config.toml
num_attention_heads = 2
num_key_value_heads = 2
positions = "alibi"
qk_norm = false
attn_scale = 0.0884
tie_word_embeddings = true
init = "normal"
init_std_up = 0.0312
optimizer = "adam_atan2"
beta1 = 0.95
lr_head = 0.0072
max_seq_len = 1024
train_tokens = 289900000
dataset = "wikipedia_en"
MLP neurons of a small language model. Each row is named by its layer, matrix (up: input weights) and neuron, and shows model dimensions 128-255. Each number is 128 + 32 x the weight over its row's rms, rounded and kept within 0 to 255. Numbers have three digits each.
A block is one neuron, or neurons of one layer that tend to fire together. After each block is what it responds to, as a language model described it from the Wikipedia text at the highest values.

L3.up25:097139084156104128148116095166150048110171141064143101154090172138168141142110163175076142126082162131132087144123096088135167177133163175157114145106154124203127117161133166165117144110106135146150176154167152128087172175082089131127134168129107153068064143129140062154077132067156132119182107119087161142112114160136152120133139080107107171112176092101099058145147116123160095155124
L3.up67:132109063145087087130134151191171113125118170144195077131126165105147141178127196156108100084092180145170087132066145116110130123179097111166159140192178125128146124146180148138078143114098133135141152172152098146145125187127111154114133119131135122088040115113065130164054085134127123044145140151113133135119102150132117116157088134141198122128179156185096135139140144095163088123159
L3.up424:155123142139091097132131159166089136103076073124153103127171139080095117135161085133132194104114146129139102134115113139124142097119159139157132144096153102076148143155103150144105134127136132125217156089136162086081116099094205125130139092133120105110091112159152137188138112073129058043163175150106119163114099191131110140199093116091187124128133202095097139111184141163143119097138
L3.up429:142138112121085124110162106147094110088147169144121129112124202115087144179139202109109123165120142114111119132073102156153163130136121065212166131101115111110140102199142141093138099146088134108186078106151071126072131107094110064124124150141126089146060173107143132162131155079112132116198150134158083113124135158093163075147143100110146132123123160113112107176161122117165117074145
Responds to: Word continuing an article. Word pieces right after a token that looks like an article but is really a word's start, as in an-imals, an-y, the-se, a-ctor.

L4.up334:123128117163172146138134099153176118078106135146116165192160154112117129065122117099067164152132099128086081091105105105132192177147090153153076066148147106187096103066156146089083179071079107059181103107172103188133080158110141123108151118149100127158122155129094152181146115124106108032092158111140169152159113170103094135140096133120118132076159174138145131161136077131151093150167
Responds to: Short "as/an/en/ma" pieces. The word " as" (as head manager, as a copyist) and short a/e syllable pieces early in a split word, often after a capital: P-an, C-en-sus, Ma-donna, as-sault.

L4.up665:151101085144087100190161123070135177150093154175075185168166135123151177145120173092139130169088122171128094128124107129150159130119111144131105155157158142090157074096120165133158114079109111130153210123160127149101112176168157132167062126166090132126110144118164107160116170121115171134120114190155101151164153097110106128139134119153139134139204144231135119121194081110134136174135
Responds to: Word fragments and table cells. Second word pieces right after a prefix, as in re-vi-ve, re-mo-ve, con-vi-nce, and line breaks, blanks or numbers after a pipe in Markdown tables.

L5.up8:088153152106173178143134117109113115165147061129130139130068146063057139099162108126112107151119115070115141100149149105125142144160060127190093108161127093131090158116194160138081143085103087152113173113162131176078116133098113082133149183176093100195172118147103111125101154087115087110156188146096142155102121211129115198107150151110124163081218125166134098159152133131140118101125
L5.up31:152144187105155118159151118189051159121111128119178168112103087144132137149172124133139142161094037115094124115149100067127143153105065119151111186157158088119111104129170112103146106063069103118190112043129097114078124115094145152148171186133076049125161162159109154177123107141097098118143171149127115119136154160100083197172119135121151117172123180090108079157139114113119130161156
L5.up43:190073186095166125128185089135162160033147126151158157133135084123134188062127174129135117174101146119147168103114122154151070164129138115086139154178185108106109102162094120102142128116127132094160172057149131137077065196157193120170107133148131090143164131153103120176123152143149165136175121101155154123177121105122116116138158086115127109071125139114093130179123102088174081100104
L5.up70:123106128146139120102118097140158059131116141119081165154090155098087119184165155138180115225063137102098121151092088115141137080145096151153148092092189168180103127077190138156104111123108110110129132113156093137099134117049134093138117143137121083111132130078126077119156144132082106115109125209084134184088093144108107108101158158200153095136135104042137107133121132162151170087164
L5.up142:166136139082132140154096089113121148178145081186109169161079109104098118155092135106120150094080078102140122143112161134083115177093112147147139184182186160106122136118116179117119125123115074100141113092136097135094108129128136153133210141119083124098174146168153161105117181116102140104151124157025152139125114112123115193133169140172181172154108213100138154157156116112136141138187
L5.up234:099078153081171109119183115165096130113162178125156120057100172157086146109123122170127140159116108121078129109079138099164137070107127068095069136169123101150166155069174131092125161115123133131166131109152153093162140085121142137140136079093125123110114127119136111118151064099158127153165097189082098139172043125097103172204124127134153165184132090133153146152118118136153158131193
L5.up250:071115146099121148112088120175117093083163057101141077103121144142107132126133107157108094143088122169112109128151125105119132128121129103169108149106148096132143077097171130214165151101161133128162158104060162100133122113101038111135158124190175134062064118100084137153113158111087165117100120151129094135129109118073159127148134146156128108165138180121093151130198119165169166151111
L5.up276:085155156091116087194165083099170127117142118112084065137105118133119127097140146163098141206127066107091096100128126160134088182129082109135082142146177115132162110130129143128106099097177130096078173093128115126148123118145178034128163081156139121107126162144120096101107068120087106176116127149086159134110126103056109141145111152116160086141098175175108124168083124146192095141159
L5.up312:121095119124156153126136148139197135083148145189088128156073142082094144124160149130106128165123093100092114160112135121168143176116081047151146077140133106164144156169210135163109132144077094092142128029116092181115077161082151159163155131112150120128074121121123121141166101101146105082178181179168146145115136154086106163154154148152115085147123180097148140145194091085148126150208
L5.up349:129082173108150142114134113139133109100168196143127113120123150085096135155161101141141123166091126165093102082127109110121156099127121105130135157096226129194154095118136145168148109047099147072172185083119127098064144173152163079098203157145133116088151176105158125132152128116126107070190084160053153129169126087125118181153122095187125103111135143099129119117117100080130100180150
L5.up359:054122157082147113151134089112138099060111142094105128138129087138067133084124123155155159174066131124092134139161098168095107161129078136165150144122152096120173179136142138060085127088150104099153190065129196125125119144162125122096169116192110083113109114171135136088161078123079127097162116195132133209132069124115134158184140078155151150063086136098153130191106100135128135160129
L5.up479:160089176062097193139102100181131128029100153114146122163106121150117161125161117123146075129108141109080167090124104107216097140103123100074066133161163073212163156118120155106100176134115159114130161113132141098081112166169140148170136099077146146102144160131130111138130175109148140146181106119117102090160107113132133184174134091103137129131154147171112079162126155079149111144128
L5.up532:065118159151139106135165100096144131102176135137089123108090090164108135133118182140102174150129126134132130098121105138109093175101128100139070137181160120152137152131146128084189145090161106162128185113097104171126097075084120081107079061175136125124150146120105068097118145138131112132158105140099133143133106112152098184160157123192143169107068110128187141135159118120172147155100
L5.up655:151126216103093131151170086196194142124154168161171128077189076144112180117153098120110124091088131118153150122089111135147114135122153107099091101112179157126127118150098127159142150097172138139174161100173104179117076114134148135136096100114121123179156145087144149191121070091087132116160172190092142093157146136104076127150087091112111097156146116138082144146179090095109135137123
L5.up728:139116186130102099090141146125139104091110151165123154072115126139137143138099180138120126110191083170142148123126120083171101139159123166114162191108134130164090134146190141163143141112158082114112129125115160110092087129109121137083164114118130137102067134126113184178092107120074129110162127157139086163141109121131143154126142169087128107141085196190119112137188120168130139120132
L5.up751:085095116154182102096144111076142152081132120114163161144108164109119142136113066128144140125113127108073142137084129170119128144110043161145095059116150074153160153168112124157173128115140167119171181159139104058146120163154169149108196122116149109133081159087117150159139094128092130095119104214117125167134106152102128136138155075184134156160113151120126136174133131170173133125183
Responds to: Word-initial "as"/"al" pieces. The piece "as" or "Al/al" at a word's start, either the word "as" (as well as, as a result) or a prefix (as-sault, Al-exander).

L4.up569:120116169143139125139172068099112132154106148092129132112200086128127171155200175117170134146114104173018129058083167160123129166137100109133139185188119086109090088159154144102172122124113126167093123136121141137100209192101139151121085119095088148104069101130112060162081130130078171130076109141070174119092134156178119107093164132120151133118140155124190146181117136164123088195165
Responds to: Sentence and heading terminators. Closing punctuation that ends a clause or heading in encyclopedic prose, mostly sentence-final periods after nouns (all land., Leeds United.), also closing == heading markers and possessive apostrophes (government's).

L5.up32:116119159107132171173107132095187151121125090120107071131170145104115151157160118192070138116093108097102127097140160140151157138103141117114109088139124121125106135171121143132131081134141112103131103067120111156123182159153181055168103115182133147138102181058130108112086170111114170120146163129094174136087139146077108117136159129125111086143165123155121110176118124157140135081117
L5.up127:117172073110132127189142060144126130119095189044125110132141159105134146158157159124135100140123171106080134126093084152172140150140148160084135074136130091188084108140150145100136094139132142050119148112094153092106150149127139114122190140116096151091098162120074086127132144118100167173092075167108225133143148129160174123184124067157170121115180102078138134178123139138142051182138
L5.up192:066150128133092123097125061182104174114144142159122125128179157157115145135084137168176165133120098147074165117078133115148123152150107134043095127176107122161083103122113111132101133121150103131120130086084151146095151069146126143125175177148091120068144150090120106159074194113102167190167117098123160154083105161156134202109099096161110191130200142113111088133105102162153102144120
L5.up221:097110209038085188145094094116111136198138118115128114144156102177139159195105090193111101155117112121153116104126103115133136142110079178123156182141159104141099129094098137160121124089134182132127175089139117201126145144163143135113164106124102101110149167089109154121102074085141115104157116132141155147134152189089086172155131096152154084150133178094107099153170160052119086150117
L5.up281:115167143108100160109149125126131120150147091090120130109100089120110145200186197179112156175083064149102135094054113070131155164145096130116117149159149098183046108136106153130146113093074185116155146152150107157073117158115127172106107102154094151138110097114165129115148112170187155192078082097112121174123106140172125154204079138095156102101133124082141134147130147161130097091121
L5.up295:175092086138140143134204107147103115082142120072087166130111146099134159108124097161096136175161131082087180085147155103153097097133133152073126128095072111176094124154140120064185106137136141169110142079133157165129101110146137107094131101173125111144099188151113124147113107159121168114208094165142221182095072125171142128147093109140122140104151120119141081138054132090102124166126
L5.up326:192092072148157108148131097118116092088097127101109096083179128128114139124128162146079174103162177109152142132136122075161121147094108149127141173114119110122114148154157171098157138148102151139120122095224123100133146158116139124134117159100101102135115105100172077143091108125115204163199183136136145154094142158080077139151165097141159092116124151169153111193116153134119155153114
L5.up413:164173134173075147110099095137100120141174116089120127147117149078147140124131114113137158055101089133099153097139251044153132147129115097151108105178118127116107113190167133134145125125142118128135109083194132228125138138101128187114100195091113095144121154095123120107158158089072160127124167147125116137108146141139125170090113116075149137118146163154099069140138122154143130146118
L5.up438:104154112098177088159113109081125136113181143095171120124160157128103144172094147200116089164106090128122195140136113097145099157113153070166052043091125094138153097119132125061128151118105137102158157116120117133138138133144126162107147118130098118087148145061064098112161127129113148139088113175076166180099132156130106139183075129129125078101195126092163105155147178099131115085087
L5.up478:163151111136135096140080108125109144123116111138110141163165177117169086148144126149085155066162116130117136069148177112130093104148123106190087127169139095092065159108107118053128104134166137128147165101123131183109110154092173141092196106110125078047159158150119111077088149150137108136172144146065129168078092096159152117234128137158166109144147168118177135106102159154149076118109
L5.up592:136125166126145110165125153090087138071121157124138110102119150179115140131141112132163171147139169086101114070095165082162177195102136142154152091094158091111078117170156125108153095097090179157173148130153108140122168165182069117113162095172121126146070093140134094112111176136138103141095146092129128130091118165075110108143145095127146181143155165137195168131157143040141040125182
L5.up679:067107153160125123108112098080153124082139180088111060087138140111109105141134161131124135151115115104094129057138157100115117107107120061151129146131172120120118162195111153115126082067130167062135163119139146149157132129143155124109152087180094096127091136183098093110183133100094139084138134179039115151106087151120112104174128151143161091094140147102191112159117189097115153146126
L5.up698:143118098132124130189184117116144127142115125150177118176148114115102156106159164174167148128184101136067103084116150137155136102131134118164127128147079063131096066119161135112129154098097132160102115093156064152095142163170133128127122095114115086127043101108146127133103140153027160153084167135163118104180137181109125123157082141162167167106154140147180100125136131121162118123199
L5.up703:176131161127112084118177133126093128137140129116149091148114161167130136154124125191076096056179125141066122106095221063186164116136147127178148122135120086114082116117166128087111169139129122134144098124109136087097110133122094155116129217177084098132125152128114147124109143129159180127189118157105130103076141200187155136140163118211145155214159111074119084168142115120149068145151
L5.up738:147137143165138137117147107148077194066153091069162119166140134111144141116147153133125086067101077120143160112137165135162102172163065094096107128071102111178064107150085154065139132155084178159081099133075115232095117161108128115150144169104105123080067103123125108148129184107189153164086132163160141158103075119169125107187059126106112134111147084160144163124124137118148125125077
L5.up763:158089164162141125117108106130126141069120120088161107099161086110148124191184176140113120123156147094044119114131094132172122137134141077075131147112160118158106142151123124094193143145123140102167104143173168122135153147103091129158116131130123053143079157153100040134164099121167192108116125177127210156114103120150043144115143139137149143120117188114178110238111171160156164133146
Responds to: Compound word hyphens. Hyphens joining compound modifiers or names, as in water-resistant, hard-fought, New York-based, plus some sentence-final periods and possessive apostrophes.

L3.up38:107086072117167175157114086093123124087109097058100103156150105059163093084112128152108121093095142121122072146121074124156140178140129100181116174156136127194109106213113150136124083090161133094155126115136109128110203162154135116169123075123136162135150135114139120126170113160171120109090149130080211163159125145149135199134133107095175126090186200168101150141076111131163107082148
L3.up157:128060136130125155098152089107152125080131094098121124126192144099134136151100125119138122113098109157121098134169110134076073163074101184172077169137095102171158150158145162094170144089157207109133116100127130151153141185172107097169184152178039155144153098122114110143140157133184167123126179162096187132156105053147105169185117096140162112100168156181140099115143093130168152113106
L3.up649:107078153176119128082165091155104158094111137061107092161216075086124140154154154094179084093081144107120082159160108096082107129087145149135121175116119079140105171158173124072185115124152174081126106119154119103154113204163097107147144127115084117143113123116114118174160102155155156155190140138090154131095115140138120133169097133122155102112134111148226159129134119138134100118051
L3.up761:086111122177107161082102079075145133148087083133149123102157118160143108186214152126107117066104088078121127139147147077150120125075068114187120141141100101102151146151150124087177106112196122111121155086227197181121166140120102142168122148141132150113134058185139142123127142162138154093155172180143168127121145167072099177144093145128183107121184141204172078140098150159147113176126
Responds to: Line break ending paragraph. Fires on the newline token right after a sentence-final period or table row, ending a paragraph before a blank line, heading, or list item.

L5.up81:121082212100094140117221119131120095155107114156153121120128126119142142112102117139134111170120139177124107112106137141120105120111086108122118175121180159151099117104110170189092149118111117104120130109103073178077077145080155118118147142100100124071138158148138074175136167101201119140160148130084183193159073106118104104136100121110068145148162136153152108139101107095137170106235
L5.up86:151134139136149127158171142160144113123152102114114099133096128120119131093177140135092134109113117124074124053124151135154133148145118134149097159166111105194112117157145127177082112132080152099168102076095061198121048156131119132105135119142121167121065129123117080116054129119174097145147138133111171135101144180155112148097071141133143139192112145112103100119168114130159105122157
L5.up144:163090169161115108128103113141159085164112113162139102133111108117118173134172142137165163109112111130086103132121182117198083093113103143108119209102110123093163128125195118131119133120117097092088158108143142129130163124123159144134090143094118120123096200127046117086054099078127202124110129148191147163145125074126074145120127109122154123126149132149128096124170085088169197113165
L5.up166:101069164145108122150182132112111150088120173158146127085126113194123135160123149129134127137112166150132106139092144141133126106123126140153139159078206173118123097163139166143193211125114154143190169118112204128098114162110110118113135111190099126112105090160172108146107181070153114165156111078109191111119156092121173126176074099123103075144127135173141095129166074065145124145182
L5.up175:163139147092171153146195102136125080125143094199109133069201141161196147161124155182142127167147158078106201167056111157185147122117086168122137158060137126146085153150147153099158120115108126110118165124159095127099064160146172064136139121158110111140060121161166080160083153092147216087136149107166114116123136092092153132117077063135215100113162100134121071110144158124103147156121
L5.up191:146111165106152156130160137138139123123147113131141129133176088096102147142178101103065136115148153110064143136095206155120109112163098144088133124164119075150136082054174130130139129134109127123145116117087128151115157182192083148176166140104045183113085159132167128134080132143228090094119120118138172130147086172179137122150105125096147131212160160179130105132113122110173088141149
L5.up256:189087174117104153092084116111146114116134156150156116113145155169156126216133147165091151148121221111122095105106123114093121113106103135152127144130120111134099124039176125126150099119131170118101115139124136141114094120117163086077163143092050074121070165115102133133060159122119119113102139143077144122130166130137140091086128109134132140218205165140113147125169091113142140108144
L5.up387:150102179117068130121098093124148196148118095138120118138135137108089158181104129104123104188119060186133104117059093116157136143155090140089086158129159147096100141138129157187095152088077147112116128094171113173101114130063194160120134184158083109112158108140145172144128110103195119096118138145091163153146144154135090129140117108149113150169105107189196109128047116076126140091125
L5.up400:126110155161098103096127118123131146063100109121143106144082119141147161142104152141084067109116180110123149138131217094142158110136107179101123100093116150118083085150144153177129115156158185077099126095128161137085078195159079115118184158104057123137094120076130106131107183131167159102119108157121182131135146151152168134143158165127138163143130107143157148104122130139145018126138
L5.up482:122106107116171109117147080163141118083111111103117090107133089153164155117114129140118106163153100109094104156102148150177137124110136096069122136108134102105151085184156119127110104164120169131160136108183116145142163136087122171089148127120077138144121104187122154175075144083146157194096174158149182150107101155056141156082117104120117098048096079144137135134121077113153103107191
L5.up499:180107161092157149129164129143130124109146095113144129141118174162171148147176116181102171159125176132142075146096165100085134097107095177090120156157192148156071155152107149128126167139092144127129117100100110169089079143180124162163160125159127128060075122124108076159131161118125160088155104126131123087108106088117159167101106048116159120151158129129107110126155083087113088161153
L5.up500:145084193134185063121138143130189071121129172154149163115144101128071121117212122128152195140189127175101093099124102092080151092113113133073075147184115101138109139119128125160090156105120122087183088086110088137129123105120121062132101123108148115140157130173154136159121150114170091117152109125089108170087102151140131152092150105162148192197142131096192149134166126125110130087128
L5.up537:164163103136089162126104107139196097125112162143131123053083153153140121060148191084153111135053195139121142099118143154089125102145149140130183150141169090120147133095183176116156171117112085119138069154152142159117151113083146083159119170183157123105176163123130113151145158100130087080126100207083162124168093204118154164125115130142139149098120144112112079116094072107160125103205
L5.up589:154111141177071139142120092195174101120103056168174115107133089086095143150154133099055152107154159054138144099107167097150097118151117116141156074159144132166078118107168160222133131107106152174149107122150084158097091110096132111142170123119090133120121126130087154131110086089115149113156152154135127192126086152181130158140121073232098110171127089080130103126158199057162126079155
L5.up616:133119157075106171126171109128124128079106134152094128073222136162045144167184120145138124144151106184123140080092111120178103143078097187151081140096177136150128111140201181126141103107143116113132198120139137181129160120055097104144148123184101148141179139151068120067087145107127135104116131122096137107127126099149128150143102121130170133145117145152155163103183139120106095084164
L5.up650:156098145157182134136124119152165142147154175100158085142082097123123129116172118129105062183149173111141176109097152129145147104120066116061106129126190101135125124112125176128180127115165120117112169134136161087125089148112196108130135106089121106140157128110102019148218155147151122173175115155132199160107103100132164164198130123123112088154130087093156137154139147114178135127117
Responds to: Word-completing second pieces. Second subword pieces that finish a split word, mainly "re" turning the/The into there, plus pieces after de/De (deceive, Decennial).

L3.up9:162105183122195130147135022153171171158092102055094146154113136108143150147176111113126146198127102053136132143146119170177130136127067170102163135095122122132079109208185177135175152102078177135091130111118176124127091130165125137124177143142092136094161093134148117063119114090168166162172160154018144142140129121162065130129085124140148132218123113133088174133128121131141127207115
L3.up335:168127140127132165122121074102156163115137110110073105178179077109077137187119157183100145112103160090108108127131210153136095177121122156152112090183099116129083156216145152077155117131096166105100105112207080182111123155118120101151157112051110140135131112124088122129105094100106147141129164163089214161082132110131100082115105126132145097097199124150119116118137129161121108156130
L3.up373:126149120117136123122111114127096092142156130098102084100130124117113135158174132176108132124131120097141126132115138126082125138138104140171100144162108120129072179162162180112112117066087095162182164093150119133110152150183115108150111153064125130109116183107129109162106125113103198092151100141111143162172126076197129208126163048106107083130107130150071143129137100136103113147112
L3.up721:145102170142112163088109096125191100129147068112091123055137186067136140113079150184087123084118078125127135118162152132082153162087098124176102126119109144098135106157141149079146143117103123136172128057166133170131160122128154092156196117116169186122064146152117157176106151111148149134147152161127179159091144093173063149129147120066081130133176113120089082137140100117157134125089
Responds to: Compound-joining hyphens. Hyphens and en dashes joining two parts of a compound word or name, as in Écardenville-sur-Eure, Arab–Israeli, self-reliant, IL-6.

L4.up38:094124106125092186115112116150123107178115128123200174099132152146095165146131160154094132107096180088129119092080138113124158099111167149176099084122107061138102123093197165144105137091037099117171120099161125141152116106078107121139143146132118133144053093097118160113065130113153135122167116134107131138168107147108141100125110111092113148126130170154134123172109082106134189118130
Responds to: Word-final continuation pieces. Fires on a short piece that finishes a split word, mostly "re" after "the" (there), also "y" (they), acre, square, and year digits like 20'10', 2014'–1'5.

L3.up36:114118149122081152124139077147093125079121085134174069150194102149095112148102133118136139131091186114105127098122156142154110213063191072171139172157130096145113093147105158120185122134147140082129135131197128170098130169090127101182100101116096130118103066167152107112117110134094142102096190167131224161164137087127086133188128138118144143079126151133117090142107145101116092135159
L3.up364:133074143098127121102134093213169150101113109157124097126153087211091122126112115140182122146110111070118130098166096162099160132122140126124127139137171139136111143141131131098113140104115108046119137124132107159125142149127132116133138137163201152142109080189187119180140092148090111102162144127134175125168108071045110173152138137161148203105099140102171102134128150091187095119221
L3.up538:118091169151136093150124122109177120135129179171096087168112149116101125060163165131168147167154152134140123093137164160148134127088099079103113156154139150112120177126160159130104130090090103087135173130187090151117185127096137129143128135151184080116073119166138135063120088100114110112144148153124141075142141195062090100142138070167159076116100209066109126146153179085158110096107
L3.up652:144102087146063157127122152112159118107157090184120067126136094173098121153106194152136118157112130131126142127117126145145122169120161077142126171149155147151106116164074168165104105116161100114167084139122138152089090159083121122191161116137108114103135144145120156138159128131148105076165125195059107168157100108105131125200180120115220133156128150094104142118176192102169085134143
Responds to: Predicate-noun determiners. Articles (a, an, the) opening a predicate noun after is, was, became or worked as, e.g. became a rally driver, is a Scottish peer.

L5.up39:137112224149129184115132121042167099147123179104127127060110150103098152168146109172157147130117119141134096139113144102125164196136072190124128114090149050133166150077171172135136151156101143089123101129104180160139141088124092143122153110150089126142148134123136117077097122133131129135129122154125129153135090104082143174154129118156100064135135102111167143143101109069158136132132
L5.up65:116134129136161123165156106033153101140124140133118101169109129174141111179157114168089124211143112166133114090135114161163117140083146137101145125198130104103149126179175180103077171104186145132137192051069074159140104137133204087136166136127067180154145127143100140157114118123064143160132097130148115139140121122142095136135159149162131151085187159188104132174124142144177083178128
L5.up67:110102097098136088133146106101121099153161126150113149131144095077133153175170171124094123126156109121060186060143136110178092137110086169134177130093119123172110120153218164086182133149098118127167122132138100125118066167126088137169139148171105183158190114113151107128112101144167175124142153139173145127119138095162140171250122102168151158148136175126201096166160104151110056121144
L5.up78:181107193087122119122129116099120133087150112161136100084116114132113149182115167131131112122060150068135174107147127166151105144112105178110111110165126109136078119106117183175131093119131167085123174100116146149129161117083169041164160138168072127125161131149101087108133093105136157131055161166131085173138073129100094173163139112158108103165101127139110154146107150172152139056109
L5.up161:050172163150116082158183137102142161156143115101080136138091115134122116148143155113154134101130028171105154078139094098172123123122094088120148081155110129149133100105196187137098090050145161148088143128071105121147091098105122075128246114162138157130144129137138106098067161121161182172160113121121154162159172161138125145142046154107155121177174117153162070092158126121135100154155
L5.up171:111165128111147082101184125127170146134126074106127105123104123062141120188143175150116120131119126167108124070138148103125106109105097122120152116154141133182107126139161197119127123070128140062121158162096138170150122141136144117123137134226082119128142138127123107067096108155208117130145118067083141196123147177154166183144129189092132083105114150076169105150122106147151113125074
L5.up174:135089106108189099139127137142180108098132128155144103154144186185125132101087141123042116129142105157109073144114077133152169114105181129171117161164125102206171242094139154172114130120131143069163134103164144125128126148147101078129130111083107162160122109124109160128090119120135153123174144157115113116106131173088047127132071119105124134169139131141136083168135108075149056160123
L5.up233:156127101153114113158128106178087155117138109149123124146141137180078168255120086133162158131119152131067138087092191131169133146107138109085145098128124115152183128129111152070138176155114175120161107111136174127129156195109129068118098090103055116146135158108127083129100167124141107103145122122168133162139130160159182147114093153069095083097215094168161154112123079173138160141163
L5.up246:104133064146151109135129159097120096100113222136174127126124173106097103160158111163109111135135152121131097095093143080182151117113099183107135127116108171189092159158181157145165121076142146094187217106174147111115114146157078141128149124143084162089141116162151127106094125093125134112098090101118099117165116122100056137090222144127071102075103149159169188137121153115133146189109
L5.up454:107114127155120103141126074106104138078137156147109199135101130080127109191130173139095128111117134125092112143099126157152161109141149108156106151203113172159126121100156163127128192083160092074104169074130117108139088156146166057140168157097115123164116124108092138142199144144086121088141137113064115180175076130154105151094186089163129144114134180109140108101126112146175060112112
L5.up480:166095154181168142107175154146120118107140197111130125122150144132117137207164128195113117105171202100050101113129113099195121154092116141145154185075127125119133094110146169181118119090059091091141130148091126125110121113100154139147178115107113139129120160114165104157097108108138137107108093109056161150191139132058119170188073140100131117169160120129131094130126131105164114134145
L5.up534:157136088136115130173172105098178089111136126126173154100126131113137142178158130086128115177155110132119143099134132131204095126091096154130100074104133094117126165140070177135152125072146169090096138134113100140105161157099122147132163115137085137159130112151124087159089142132082149113152128139107149162176169155155117127118142181149119132182144137149162104145109075166186058133129
L5.up553:096140073192132122140139111146079112126117091118138111142086177181155117160105142162156115116118125097079124142186133163131130137084125119104087156146113136155141121135167192144107112087160122145131184091156145125077109132158100103115184102100136168098116185119119161091158129131103167138094127139095113159149090154101054179139184123136150099118120189216071171096150131134180125111192
L5.up627:099142151199156046110149053096089196118111088117119113132182131130149114154108149216059114095147084125057078141159153107154103047087059172191121166131152058134166124164160185149160164101120214088150161155158196125125150137075080105146081145149144103120143137134180092117141162124117172099122097112053175173176113110101138119152146147112106144181133106117133133116137150142153106175083
L5.up645:109102141144140170113153081088130102135119132142174130103118183131115121156173167125195105166105164102100091076039152055145110112110085139099095127128135108154120082064166156108141166132149124144141104127161133174150140128096158165164131157135129087117134104100135153096140106109092151152049161168075164141180150151152048141136149086183161109113112209148129102123127151183115072145164
L5.up731:153112139151080103132174102125151107117186151098122140123141142137136127170130118109133190140140132093117117078144103110129141102077091141099143138119131052130063139211151148138166081089135158112066136078118123135150064154183134091084179107202079124159088151134068102142134203138072153117120127147117120163151088146084136169134153137140163158161154139089151061132077135161155128117150
Responds to: Table header line ends. Line break after the closing pipe of a markdown table header row, e.g. before |---|---| in election, football and chart tables; also weakly "to" after "due" and word-completing suffixes like -ed, -ording.